python train.py --num_hidden_layers=11 --hidden_size=192 --num_attention_heads=9 --num_key_value_heads=9 --head_dim=32 --intermediate_size=640 --vocab_size=8192 --hidden_act="swiglu" --norm="rmsnorm" --norm_place="pre" --norm_eps=1e-05 --positions="rope" --rope_theta=10000.0 --rope_fraction=1.0 --qk_norm=false --attn_scale=0.177 --bias="none" --tie_word_embeddings=false --parallel_block=false --init="normal" --init_std_qkv=0.0462 --init_std_o=0.0 --init_std_up=0.0462 --init_std_down=0.0 --optimizer="adam_variant" --learning_rate=0.00141 --lr_mult_o=0.86 --beta1=0.9 --lr_head=0.00809 --max_grad_norm=0.5 --warmup_steps=440 --schedule="cos" --final_lr_fraction=0.0 --batch_tokens=32768 --max_seq_len=512 --doc_mask=false --train_tokens=193900000 --max_steps=5918 --dataset="wikipedia_en"
MLP neurons of a small language model. Each row is named by its layer, matrix (gate and up: input weights) and neuron, and shows model dimensions 96-159. Each number is 128 + 24 x the weight over its row's rms, rounded and kept within 0 to 255. A neuron's up and down rows have the sign that makes its largest values positive.
After each neuron's rows, "fires after" lists the tokens most often just before its 100 highest values on Wikipedia text that the model never trained on; "fires on" lists the tokens most often at its 100 highest values on Wikipedia text that the model never trained on. A number after a token or word is its count.

L3.gate383 [123  98 101 146 138 113 167 115 113 102  89 156 104 157 137 112 133 138 164 131 101  83 127 144 114  98 121 182 100 154  53 158  90 123 131 114 148 115 151  71 154 159 163 132 116 131 122 119  91  91 156 137 158  85  98 132 135 113  97 116 156 152 113 150]
L3.up383 [142  87 140 123 113 101 150  94 116 147 120 121 104 121 147 103 109 108 119 132 175 113 127 106 151  97 111 159 146  75 115 150  92 143 109 107 155 101 121 142 130 122 145 121 145 154 144 121  83 111 150 141 129  98 108 108 136 126 159 123 153 149 119 142]
fires after: "0" 39, "9" 16, "1" 8, " " 7, "d" 5
fires on: "0" 53, "5" 9, "uc" 8, "7" 8, "sum" 5, "teen" 4

L4.gate94 [197 158 117 148 123 138 124 115 111 121 173 158 116 129 138 106 129 164 112 126  86 130 101 119 119 128 145 118 145 148 153 137 115 127  89 110  93 104 125 113  93 149 124 151 139 136 104 117 114 137 126 145 107 168  73 125 111 101 124 107 109 109 165 123]
L4.up94 [120 141 132 152 118 100  78 148 108 127 212 164 126 135 117 103 103 118 134 131 133 117 131 139 120 146 111 151 112 110 172  99 125 146 122 162 160  84  96 121 141 117 147 119 139 131 154 102 104 105 112 142 111 168 101 139 137  99 114  77 101 142 139 113]
fires after: " " 49, " (" 6, " \"" 6, " the" 4
fires on: "1" 27, " Cre" 16, "l" 7, ")" 6, "B" 6, "Br" 4

L3.gate176 [148 136 111 132 106 104 108 139 129 139  95 123 114 147 146  89  88 103 100 157  88 109 151 151 142 115 139 156 158 113 100 173 145 116 125 137 123 139 114 122 126 160  83  93 119 115  95 126 154 116 152 158 131 104 140 138 160 151  88 159  93  76 139 115]
L3.up176 [115 135 136 137 175 123 124 139 142 132 129 153 146 132 196  54 106 155 112 129 168 143 131 109 162 145 129 127 150 103 147 103 134 144 163 122 139 150 113 122 123 133 124 139 148 102 133 127  92 110  90 116 114 167 130 169 179 144 160 144 114 133 154 110]
fires after: "0" 36, "9" 21, "7" 11, "8" 7, "5" 6, "3" 5
fires on: "8" 76, "9" 10, "ore" 4

L3.gate182 [141 128 121 104  94 132 107 132 123 136 142 158 124 107 140 136 133 160 161 154 206 142 161 160 143 163 132 103 125 115 127 133 111 146  89 122 102 139 112  88 122 101 105 128 130 185 126 158 138 122 128  97 112 173  83 106  98 157 132 127 156 137 135 150]
L3.up182 [152 159 110 135 127 126 137 138 128 136 128 123 108  97 115 109 103 123 130 121 118 143 173 127 154 118 123 139 101 151  81 142 112 124 139 161 124 107 131 128 117 104 102 133 135  88 153 120  99 102 154 152 159 152 185 126 163 117 112 136  94 126 109 172]
fires after: "2" 66, "1" 9, "." 5, " " 4, " U" 4
fires on: "0" 66, "5" 6, "1" 6, "==" 6, "S" 5, " ==" 5

L5.gate41 [120 148 119 156 137 182 108 119 116 114 110 156 145 131 116 108 111 164  92 120 102 106 169 135 117 166 120 139  98 138  79 160 145  71  97 121 103 153 128 144 132 121  81 134 104 117 168 145 114 113 134 160 151  98 153 151 122 144 131 135 163 110 104  98]
L5.up41 [151 127 110 138 150 160 115 135 112 125 149 114 120 133  96 119 162 118 117 146 155 140 115 142 127 138 100 111 146 122 151 134  94 117 123 138 106 180 153 105  95 153 112 154 116 159 102 106 127 139 121 123 143  96 139 160  87 136  94 147 125 142 138 140]
fires after: "2" 30, "0" 28, "1" 13, " " 4, "5" 4, "s" 4
fires on: "0" 61, "9" 11, "1" 6, "\"" 5

L3.gate173 [ 91 159 136 140 142 126 127 139 167 124 127 149  93 132 155 162 110 155 101 145 153  97  85 133 107 131 116  98 134  90 125  81 117 144 138 132 100 124 172 138 153 143 121 112 129 130 174 115 131 132 170 125 139 141 111 158 147 124 109 113  81 119 165 130]
L3.up173 [146 113 139 163 136 124 136 134 151  96 205 155 154 142 106 167 124 122 135 161 147 145 176 122 135 103 125 170 126 123 129 102 167 144 162 127 109 105 142 114 141 129 112 121 114 153  82 139 138 111  94 121 114 116 151 154  95  97 119 137 125 104 142 105]
fires after: "0" 17, "9" 16, "2" 15, "6" 13, "7" 12, "8" 12
fires on: "1" 40, "3" 37, "2" 23

L3.gate3 [186 124  93 109 138 141 131 151 106 137 108 103 124 117 129 111 156 133 186 123 131  80 101 126 115 116 176 142 161 132 141 149 108 119 105 118 159 145 129 112 125 115 108 125  84  83 144 146 132  92  81 110  88 130 141 165 171 137 153 116 169 103 103 174]
L3.up3 [113  96 121 146  84 148 144 170 132 130 100 147  95  93 117  59 137 125 134 143  85 134 118 155 150 114 134 130 142 107  99 137 111 107  98 128 126 121 143  79 141 148 130 154 133  86 130 147 125 131 131 103 139 130 193 113 155 151  74 107 157 105  82 171]
fires after: " " 55
fires on: "9" 46, "8" 7, " officers" 6, " personnel" 5, "ification" 5, " staff" 4

L7.gate64 [160 159 121  99 128 145 126 142 129 134 137 142 123 100 112 133 106 142 133 186 109  59 148 145 107 151 145 162 113 140 142 129 144 179  86 157 124  87 147 100 152 116 108 131 124 146 143 121 181 100 155 119 142 111 146 116 156 139 125 116 157  99 135 148]
L7.up64 [165  76 111 141  74 119 139 130 126 140 134 108 124  92 127 110  76 143 149 144 133 136 144 141 156 107 174 150 134 113  91 112 102 152 112 147 130 113 156 136 159 109 129 153 147 131 133 123 120 103 131 120 105 143 143 125 119 101 143 129 131 136 100 116]
fires after: " " 37, "1" 20, "," 7, "3" 6, "2" 6, "6" 4
fires on: "4" 13, "8" 13, "0" 13, "5" 12, "3" 9

L4.gate228 [ 81 133 134 139 161 138 151 138 174 124 114 145 117 148 100 148 128  86 147 112 131 120  94 173 110 108 129 158 147 148 165 115 144 113 157 145 146 164 111 141  85 140 126 153 145  84 108 173 153 108 151 146 162 133  98 113 120 136 185  91 144 119 116 133]
L4.up228 [ 97 138  88 172 164 133 114 126 160 151 111 142 123 141 114 137 129 122 110 101 124 113 119 154 124 120 174 142 160 121 166 135 104 111 167 139 159 136 108 171 115 137 112 135 123  79 115 142 177  68 153 132 143 126 122 128 118 110 164  89 174 123 137 164]
fires after: "s" 18, "st" 8, "m" 6, "p" 6, "c" 6, " Historic" 6
fires on: "s" 27, "l" 12, " Place" 6, "c" 5

L5.gate248 [109  99 123  97 111 136 148 129 130 109 111 120 104 118 109 101  91 141 157 159 142  94 129 152 111 116 164 123 121 138 114 131 105  93 123 169 110 102 126 140 132 119 128 142 104 116 176 133 144 115 140 159 186 121 126 143 145 161 144  95 126 122 165 126]
L5.up248 [130 141  93 145 131 148 143 141 135 144 115 110 149 142 109 156  71 132 190 132 162 112 180 108 155 168 142  81 122 121 108 147 101 105 110 156 104  89 131 127 137 124 130 143 103 136 199 145  86 107 135 130 158 143 135 157 136 150 158  87 153 141 160 132]
fires after: " " 46, "1" 20, "." 16, "2" 5
fires on: "5" 30, "0" 19, "7" 11, "9" 11, "4" 9, "8" 8

L7.gate590 [117 124 117 108 101 132  93 161 125 145 110  88 113 133 149  85 124 187 103 124 107 146 161 137  90 143 129 116  99  95 159 112 146 133  71 138 100 164 150 134 106 122 130 129 171 151 114 146 118 143 122 117 129 135 129 108 127 100 100 105 149 156 113 140]
L7.up590 [141 161  85 125 125 127 113 107 113 120 106 155 128 133 120 102 116 102 147 102  99 126 129 179 131 116 145 110 126 170 116  97 105 150 112 110 160 176 126 168 127 126 109 142 100  78 130 183  76 140  91 104 103 142  78 124 142 148 119 161 101 128 148 156]
fires after: " " 82, "1" 9, "\n" 8
fires on: "1" 86, "9" 9, "\n" 4

L5.gate98 [128 129 150 120 126 183 110 159 118 146 125 111 124 110 131 148 144 127 158 164 127 130 182 147 130 164 118 134  90 125 115 137 135 141  96 149 116 122 120 101  85  80 110 144 163 205  85 146 118 114 141 127  99  91 117 101 120 122 141 153  92 121 119 102]
L5.up98 [137 157  96 125 117 125 125 163 109 163 172 140 147 126 142  51 134 137 138 139 129  93 152 133 145 112  80 102 156  90 193 124 135 142 122 139 124 123 148 122  95 150 128 127 107 156 128 118  72 139 150 102 119 163 122 142 120 158 161 152 157 162 124 151]
fires after: "0" 17, "2" 15, "5" 14, "8" 11, "3" 10, "7" 8
fires on: "0" 31, "1" 29, "8" 11, "7" 11, "5" 6, "6" 5

L3.gate629 [154 113 120 166 146 106 163 144  77 152 131 153 104 193 135 133 113 138  87  83  59 102 150 103  88 120 133 123 114 149 173 146 160 116 130 126 153 138 124 162 124 121 139 117 109  66 107 110 157 115 149 129 140 125 147 166 147 103 111 121 144 124 136 107]
L3.up629 [142 132 150  86 114 147 127 135 140 138  60 150 102 165 152 190 123 112 148 126 136  99  85 106 143  82 117 127 136 152 118 149 119 140 111 129 129 138 130 121 135  89  89 103 160 107 130 143 158  97 114 105 131 116 137 172 114 129 128 123 189  77 112 118]
fires after: "1" 38, "2" 13, "0" 5, "3" 4
fires on: "6" 33, "7" 13, "ies" 11, " books" 8, "4" 5

L4.gate208 [ 83 162 126  94 199 100 139 112  87 117 153 170 106 100 111  98 102 174 123 143 152 137 141 166 144 118 111 124 121 146 137 113 138 142 128 125 160 114 171 172 131 151 130  82 139 116 126 120 142 131 116 131 146 138 127 130 113 152 118 123 114 112 144 106]
L4.up208 [125 129 132 154  99 173 143 184 144 100 116 149 118 139 153 122 108 100 132 123 153 128 124 141 135  88 137 129 144  88 171 103 125 142 138 146 132 144 170 134 140 101  66 114 103 115 123 167  82 131 149 122 125 110 165 134 138 122  68  95 149 115 142 145]
fires after: "9" 23, " " 20, "1" 18, "8" 7, "4" 5
fires on: ")" 22, "1" 18, "9" 13, "\n" 10

L4.gate612 [ 86  96 145 122 137 147 126 133 137 108 147 102 140 145 120 154 151 127 112 172 125 133 105 126 101  93 108 190 151 152  94 148 127 139 164 158 122 154 145 121 142 168 165 121 113 162 104 120 149 132 111 110  98 106 105 136 172 135 141 142 181 135 125 129]
L4.up612 [119 142 129 121 115 134 127  98 105  91 169  72 168 116 128 105 158 142 124 130 142 125 140 101 117 125 114 112 120 138 135 140 142 156 155 156 117 102 156 136 122 115 148 118  96 139 119 167 123 147 127 111 148 129 102 143 130 157 151 109 139 144 168 104]
fires after: " U" 21, " Co" 12, " E" 8, " P" 7, " B" 6
fires on: "." 75, "illa" 5, "pen" 4

L5.gate597 [121 146 177 108 145 181 133 128 132 135 102 175 165 143 105 143 118 109 163 141 104 146 144 122 112 130 122 155 152 105 138 123  94  85 126 162  87 122 102 135  92 163 108 132 114 129 135  87  95 121 153 138 128 103 116 110 124 163 117 144 152 112 166 119]
L5.up597 [150 102 123 176 109 122 120 108 136 127 140 139 161 105 131 141 152 134  91 140 100 131 154 119 118 155 109 141 165 140 134 126 152 144 110 125 110  59 121 135 115 112 149 132 150 138  92  96 130 110 168 156  82 100  89 125 108  92 179 147 119 115 109 128]
fires after: " " 47, " Cape" 5, " |" 5, "-" 5, " re" 5
fires on: " Fe" 23, "fe" 13, "pe" 12, "pu" 6, "che" 5, "fa" 4

L4.gate224 [183 134 133 131 107 163 121 135 104 165 139 140 131 114 122  79 132 172 127 118 124 106 101 134  77 162 151 125 142 150 103 123 148 128  98  98 129 134 101  65 130 135  99 152 136 107 119 143 123 156 169  97  76 178  65 111 143 117 114 107 135 137 178  95]
L4.up224 [192 132 125 152 136 116 145 114 146 131  76 120 159 167 154 134 131  97 133  88 123 122 123 171  81 152 131 162 106 168 104 114 124 170 124 192 120 137 146 148 125 117 135 118 125 123 145 141 100 143  55 109 160 133 135 121 151 147 145 115 116 107 129 103]
fires after: " " 51, " the" 12
fires on: "1" 46, " operation" 6, " treatment" 5

L5.gate454 [120 112 150 123 126 118 116 143 132 144 107 163  99 144 161 153 123 169 159 111 102 117 129 146  93 125 104 151 128 129 138 126 113 120 147 151 120 112 128 116 167 113 168 141 133 107 152 104  88 133 160 109 121 182 116  80 159 200 111 108 101 123 120 170]
L5.up454 [154 168 154 100  98  88 141 118 115 153  94 112 132 126 153 129  98 137 116 126 171 107 159 138 137 106 123  91 113 139 150 113 131 116  97 201 134 112 147 148 142 118 111 113  96 112 114 134 138 123 155 127 108 133 140 151 132 132 120 125 109 121 133 118]
fires after: " =" 38, "." 37, " " 10, ")." 4
fires on: "\n" 70, " |" 19, "1" 7

L5.gate587 [138 126 107 134 135 122 134 165 108 141 102 115 114 129 127 130 120 167 102 121 117 129 152 134 130 134 120 137  65 150 140  97 159 129 149  98 155 138 107  85  95 106 116 196 145 157 136 145  78 102 142 103 117 137 147 104 135 158 113 139 114 127 145 156]
L5.up587 [139  94  95  95 135 102 162 154 144  85 115 119 126 102 129 132 113 148 102 202 129 140 138 133 134 134 137  87  85 158 136 126 162 149 140 110 133 151 111 153  82 184 120 159 130 147 153 102 135 144 109  86 136 137 160 142 107 108 143 149 121 124 145 150]
fires after: "\n" 25, "7" 13, "2" 12, "8" 10, "0" 7
fires on: "-" 25, "°" 21, "′" 15, "0" 13, "7" 10

L3.gate395 [151 167 133 121 136 123 117 127  59 121 136 122 113 169 164 156 120 112 122 183 130 129 154 111 137 105 121  91 139  81 142 134 140 129 137 122  91  80 103 123 112 115 102 128 165 101 108  83 137 119 125 155 147 170 115  99 144 120 119 148 138 133 142  89]
L3.up395 [148 150 118 118 131 148 131 130  87 158 177 129  88  99 152 144 145 101 131 116 134 119 115  96 145 150 144  79 146  65 102 153 123  74  96 125 123 100 103 132  87 119 115 131 111 150 117 130 134 100 158 141 132 169  98  86 132 124 146 121 108 164 117 101]
fires after: "0" 31, "1" 30, "2" 9, " the" 4
fires on: "2" 25, "6" 24, "9" 10, " ranking" 5, "0" 5

L4.gate102 [108 114 139 170 118 106 121 136 122 133 144 131 129 106 108 132 160 110 169 126 121 133 113 125  92  84 131 113 153 168 146 141 140 109 133 120 148 129 138 174  87 147 130  96 126  98 116 132 108 188 132 122 166 136 133 139 101 153 126 110 155 123  99 132]
L4.up102 [113 126 122 140 161  98 193 123 115 138 147 176 139 113 151  96 153  90 131 144 117 143 110 114 137 144 173 113 156 146 133 126 110 111 142 131 163  91 121 140 132 135 112 135 110  91 103 143 125 121 133 135 146 100 121 143  95 133 115 120 118  90 127  70]
fires after: "s" 35, "d" 9, "st" 6, "th" 5, " L" 4, " level" 4
fires on: "s" 60, "iving" 5, "c" 4, " end" 4

L4.gate326 [157 126 104 150 153 157 115 143 144 132 107 107 165 112 131 116 143 116 141  96 127 143  99 140 107 108 135 170 119 103 121 143 129 116  73 149  82 141  69 142 119 116 150 152 163 153 138 105 129 128 125 127 123 135 115 165 153 105 142  96 114 139 158 102]
L4.up326 [144 148 116 144 163 123 112 161 102 153 103 143 151 145 141 123 130 108 141 105 125 150  89  77 155 103 137 130 109  75 119 178 143 122 119 139 113 177 113  98 134 145 155 120 148 113 128 110 117 136 181 127 136 121 158 180 145  81 160 141 183 165 134 114]
fires after: "1" 27, "0" 13, "2" 11, "4" 5, "5" 5
fires on: "0" 40, "1" 22, " School" 5, " edition" 4

L3.gate556 [110 173 175 123 143 106 145 164 106 128 120 134 128 124 109  94 110 125 104 127 148 145 121 149 139  85 153 141 126 105 150 143 179 118 137 137 131 166 154 123 112 126 113 153 143 125  81 114 120 120 142 140 109 126 157 155  88 124 117  93 120 148 162 113]
L3.up556 [133 179 100 116 169 195 128 157 147 133 166 146 131 119 179  90 151 151 127 147 116 102 127 119 128 141 155 155  72  96 141 113 133  94 123 106 108 122  98  76 115  97 127 150 114 150 164 187 128 145 101 157 116 158 133 112 146 167 133 109 122 119 131  90]
fires after: "1" 32, "9" 15, "0" 9, "6" 6, "8" 6
fires on: "9" 69, "4" 6, "3" 5, " coach" 4

L4.gate361 [122 148 147 136 154  67 142 178 124 129 141 141 100 145 147 115 107 137 144 137 136 141 148 118 114 168 109 141 137 109 162  61 100 142 111 119  86  72 125 121 137 119  82 156 183 140 126 100 147 129 146 136 130 135 106 136 152 151 123 159 147 129 120 136]
L4.up361 [115 152 126 124 113 146 118 100 112 149 130  74 134 151 143 160 141  99 163  98 118 117 112 115 128 116 105 119  94 113 135 134 107 144 178 106 167 137 106  87  98  66 130 130  77 130 104 126 132 109 125 114 103 155 144 116 130 113 159 180 145 139 143 134]
fires after: "1" 30, "4" 13, "2" 12, "0" 12
fires on: "." 69, "," 28

L5.gate292 [146 159 124 104 115  98 141 145 118 130 108 134 111 114 142 134 159 125 155 157 115 143  90 152 131 132 132 160 144 153 110 126 108 114 154 115 130 117  79 136 163 108 118 120  99 144  99 131 133 171  98 118 151 118 121 110 130  97 110 109 107 119 170 160]
L5.up292 [132 133 126 119 130 102  74 161 124 145 124 141 127 135 175 156 153 126 137 155 118 136 118 117 150 163 145 129 145 137 117 135 105 103 124 129 137 101  94 134 172 101 108  90  84 136 152 141 106 136 104 111 102 162 126  63 121 119 128 103 148 143 141 199]
fires after: "1" 32, "2" 16, " " 12, "3" 12, "4" 9
fires on: "0" 20, "," 18, "1" 16, "2" 16, "5" 11

L3.gate131 [146 143 118 108 123 130 121 133 111 104 108 136  93 142 202 124 102 182 111 160 114  95 111 105 142  87 173 123 131 146 155  96 155 133 132 129  99 147 168 113 153 105 148 126  96 107 130 136 186 105 148 145 113 156 144 105 134 145  78 137 177 131 113  73]
L3.up131 [111 177 158  98 147 108 110 149 147 158 150 125  88 110 122 101 122 164 102 131 125 125  91 155 150  98 116 142 139  32 136 107 162 153 132 117 121 132 146  84 135 143 104 185  87 108 125 127 126 114 162 156  83 127  91 133  98 118 144  94 137  94 119  82]
fires after: "1" 29, "2" 25, " " 15, "0" 4
fires on: "5" 23, "7" 20, "6" 11, "8" 8, "2" 6, "4" 5

L5.gate318 [135 151 118 121 100 115 164 167 102 140 103 111 129 117 110 142 111 136 150 118 144 126 120 148  89 126 164 171 128 108 136 150 153 103 134 111 117 141 154 153 145 147 147 142 119 103  98 130 101  85 162 102 130 117 119 109 150 136 163 153 131 115 123 109]
L5.up318 [127 163 134 138 161 127 106 127 112 151 138 159 109 144 116 145 132 123 116 135 104 133  82 124 142 178 113 114  75 137  98 120 138 131  98 119  96 136 124 136 161 137 123 118 117 113 147 108  49 110 113 110 137 148 112 123 118 168 104 143 106 125 151 174]
fires after: "1" 32, "2" 14, "0" 11, "8" 9, "3" 9, "5" 7
fires on: "," 86, " Sep" 4

L3.gate626 [ 99 102 101  90 140 114 114 118 123 135 110 160 103 128 150 122 132 123 146 160 155 122 117 105 147 125  92 111  92 117 143 119  97 116 132 123 142 153 118 100 184 119 103  77 160 164 129 149 133 140 168 125 189 121  95  67 133 109 110 127  93 142 128 102]
L3.up626 [161 137 154 163 128 178 161 124 138 118 124 130 117 106 124 121 145 123 117 126 114 137 145 140 121 108 152 141 130 104 114 115 163 129 122 165 115 123 113 132  94 142 155 180  94 157 135  86 161  94 116 166 114 124 117 156 124 179 110 126 130 131 133 131]
fires after: "2" 28, "3" 19, "5" 15, "7" 10, "0" 9, "1" 9
fires on: "3" 95, "4" 5

L5.gate477 [167 106 147 111 154 117 162 149 137 112 104 130 142 120 153 157 160 133 193 169 147 113 174 133  98  89 119 122 170 156 103  73 168 113 148 121  98 121 135 127 139 122 128 124 126 172  91 134 119 125  93  86 149 124 101 103 130 115 117 137 123 106 118 158]
L5.up477 [109 128 140 121 141  93 115 167 102 160 181 130 119 115 133 104 147  94 118 197 121 165 167 113 140 136 159 110  74 112 156 140 150 139  85 107 119 133 111 123  76 115 107 148 148 166  66 102 132 111 119 134 114 142 108  61 107 134  95 139  81 115 131  84]
fires after: " " 53, "1" 5, "0" 5, " Squadron" 4, " the" 4
fires on: "g" 16, " R" 11, "t" 9, "che" 9, "s" 6, " K" 5

L3.gate243 [151 117 129 161 131 126 180 144 135 110 108 129 131 131 132 114 109 156 106 131  98 142 136 124  57 132 135 164  55 131 152 101 123 121 153 121 127 115 135 143 131  96 164 190 128 114 149 112 121  96 139 122  98 148 153 144 148 149 127 139 125  86 147 102]
L3.up243 [125 156 127 167 130 107  82 124  92 144 150 136 138 122 123  68 136 150 127 129 117  93 114 109 142 161 119 117 157 103 145 111 152 115 154 150 127 104 162 158 135 122 133 130 103 141 118 145 139 131 146 125 112 152 116 116 133 141 166  97 150 130 146  89]
fires after: "\n" 30, "8" 14, "0" 9, "1" 6, "9" 6, "7" 6
fires on: " |" 30, "-" 29, ":" 17

L3.gate506 [135 139 163 145 177 108 157 166 103 141  91 154 127 137 143  91 164 127  93  99 120 173 140 130  81 100 123 140  94  88 119  99 120 113 130 108 150 106 128 151 136  99  87 127 110 153 130 129 151 111 179 111 117 113  83 112  84 107 121 126 112 102 164 116]
L3.up506 [125 153 141 152 120 166 164 134 136 149 103 145 122 127 121 153 113 187 151 113 110 128 104 111 113 133 131 127  91 155 150 144 127 149 138 146 129 142 141 103 151 136  97 167  95  87  89 122 145  88 131 121 105 141 120 112 155 145 137 101 138 135  90 106]
fires after: "0" 31, "2" 16, "3" 12, "4" 9, "5" 8, "6" 8
fires on: "1" 51, "4" 25, "3" 10, "2" 6, "6" 5

L7.gate600 [124 118 127 157 121 142 125 128 115 116 118 124 157 151 143 131 144 201 132 115 113 163 137 148 138 118 131 140 112  97 140  87 115 131  97 121 128 127 115 111 139 115  96 136 167 116 111 142 155 116 123 151 112 125 114 117 110 136 122 136 107 121 122  84]
L7.up600 [101 148 143 133 138 152  87 121 135  98 147 110 115 124  68 150 102 157  99 133 137 168 149 105 127 120 100 121 116 113 136 116  74 154 120 154 129 134 127 143 120 124 112  82 139 117 100 162 140 130  75 151 139 134 160 120 103 122 145 158 130 111  98 104]
fires after: "6" 16, "2" 13, "4" 11, "1" 8, "3" 6, "8" 5
fires on: "–" 52, "0" 13, "," 6, "9" 5

L3.gate585 [128 134 142 136 138 156 139  97 150 125  96 140 164 139 123 103 134 138 179  85 122 132 169 160 128 140 129 132 162 178 144 148  99 125 152 130 112 139 151 139 146 166 130 156  91 134 114 176 130 166  89  85 145 134 172 114 157 137 177 108 115 102 117  97]
L3.up585 [115  82 159 106 142 170 151 133 170 142 126 116 117  98 155 147 122 102 151 109 156 101 124 131 139 159 142 159 142 114 115 148 104 153 139 149 112 135 132 112 143 140 105 161 120 168 123 114 132 128  94 121 135 166 150 176 154 121 162  84 161 115 111 177]
fires after: " " 81, "-" 5
fires on: "9" 55, "8" 24, "7" 19

L7.gate90 [120 131 107 147 125 132 133 162 119 143 104 108 128 129  84 115  93 142 142 114 123 106 147 138 107 106  91 131  83 122 122 101 132 111 154 138 137 165 100 128 170 131 118 118 118 146 149 110 114  93 116 120 174 144 155 138 136 134 119 133 143 127 148  84]
L7.up90 [175 139 138 154 149 139 129 131 159 128 126 162 166  96 123 152 157  90 155 132  85 100  80 141 115  89 130 106 124  77 141  74 147 126 165 104 123 137 138 164 119 116 104 164 115 123  84 136 108 148 132 149 124 103 121 128 158  99  90 111 139  99 156 145]
fires after: "1" 50, "0" 17, "9" 6, "2" 5, "4" 4
fires on: "9" 52, "0" 12, "." 10, "ed" 5, "1" 5

L4.gate276 [110  75 135 126 120 109 100 154 110 133  90 141 112 112  93  87 144 144 165 128 129 177 122 163  74  94  89 127 129 148 108 118 102 125 141 182  87 147 100 111 128 125 144 101  95 135 147 122 114 138 165 164 167 136 132 103 104 106 115 105 125 121 128 140]
L4.up276 [125  95  98 137 108 116  94 150  84 118 119 164 141 132 110 113 125 186 147 113  85 166 182 141 120 154  86 147 128 117 112 136 119 154 141 169 115 135 131 120 130 133 147 121  98 137 113  78  83 121 158 118  89 147 115 117 105 100 116  98 116 108 139 175]
fires after: " " 59, "-" 14
fires on: " =" 22, "in" 11, "cho" 10, "li" 9

L3.gate244 [132 163 146 120 153 119 189 141 120 113  86 115 109 128 154 145 146  90 146 173 105 121 118 127 117 138 110  98  86 146 127 120 158 131 145 140 132 134 129 123 140 150 144 143  92 146 119 149 107 135 148 142 177 114 106 132 117 153 136  96  78 147 168 134]
L3.up244 [134 159 104 108 163 125 168 160 106 137  98 123 107 141 145 170 143 107 135 147 132 112 112  99 107 147 119  82 131 115 156 126 115 113 122 129 154 123 148 160 166 148 128 146  94 115 188 111 143 111 132 122 160  64 111 140 123  95 142  82  79 149 157 150]
fires after: "0" 18, "1" 15, "3" 13, "2" 11, "8" 10, "5" 9
fires on: "1" 96

L5.gate591 [170 129 128  90  96 163 165  93 156 150 123 108 167 118 146 129 140 127 155 118 100 117 178 179 105 117 140 107 138 117 171 126 123 112 130 186 127 173  98 136 140 123 135 145 127 160 100 137 130 150 114 109 137  95 161 104 138 153  93 148 113 117 171 111]
L5.up591 [ 86 105 135 127 156 110 102 190 114 111 121 102 159 179  93 133 164  76 127 117 139 173 103 116  97 140 111  99 111 188 146 125 158 163 118 126 104 142 108 152 141  89 117 125 145 119 121 155 114 127 116 106 137  96 142  92 136 135  90 124 105 137 122 168]
fires after: " " 32, " (" 19, "1" 11, "0" 10, "4" 5
fires on: "1" 30, ")" 25, "3" 15, "4" 11, "8" 6

L3.gate483 [135  98 149 103 108 125  94 161 124 131 105 139 119 176 131 129 127  96 130 151 147 139  88 115  99 155 107  98 134 129 140 127 135 109 122 108 103 136  85 128  98 130 201 127 153 133 129 122 104 152 142 127 147 122 118  81 115 134 162 147 151 135 185 142]
L3.up483 [173 118 127 104  82  86 162 146 151 155 136 105 140  91 145 133 108 106 134 130 129 144 113 135 138 193 101 146 137 192 102 177 118 110 147 141 124 146 131 112 127 142 105 154 154 133 105 124 123 131 151 106 138  94 172 114 135 167 119 120  61 121 156 118]
fires after: "\n" 68, " " 13, " (" 6, ")" 4
fires on: "-" 65, "\n" 9, "1" 8, "8" 7

L3.gate429 [119 162 142  99 146 134 136 156  76 108 147 152 107 119 142 135 138 135 110 120 155 130 128 195 149 139  88  93 139 149 137  88 116 144  93 142 112 133 132 148 127  98  83 119 149 143 123 110  94 105  79 149 143 128 132 187  94 104 178 178 118 153 107 157]
L3.up429 [138 177 107 141 134 110 136 146 102 132 136 156 120 144 134 169 114 167 141 107 144 116 104 135 170 152 149 127 112 133 149 116 104 101 107 150 118 119 129 105 143 119  98 149 113  93 127  88  74 102  92 106 172 133 136 168  85 141 149 159 151 147 126  96]
fires after: "1" 23, "2" 16, "8" 12, "4" 11, "9" 8
fires on: "," 97

L4.gate230 [128 104 156 148 128 127 150 108 147 145 109 135 136 144 139 179 114 147 137 126 163 132 166 117 149 120 140 119  59 107 127  75 148 155 133 200 129 104 106 170 109 113 141 150 110 136 176 108 127  82 133 132 117 112  77 146 120 143  98 141 101 101 139 153]
L4.up230 [172 162 121 110 157 159 124  83 126 105 102 119 107  99 110 197 124 141 154 125 194  92  96  91 138 135 128 125 137  85 156 140  91 123 117 131 144 155  92 138 148 165  95  64  93 155 136 116  82  97 117 138 130 128 131 107 122 144 107 137 144 139 118  90]
fires after: "2" 25, "0" 20, "5" 7, "3" 5
fires on: "3" 20, "4" 15, "2" 13, "di" 8, "1" 7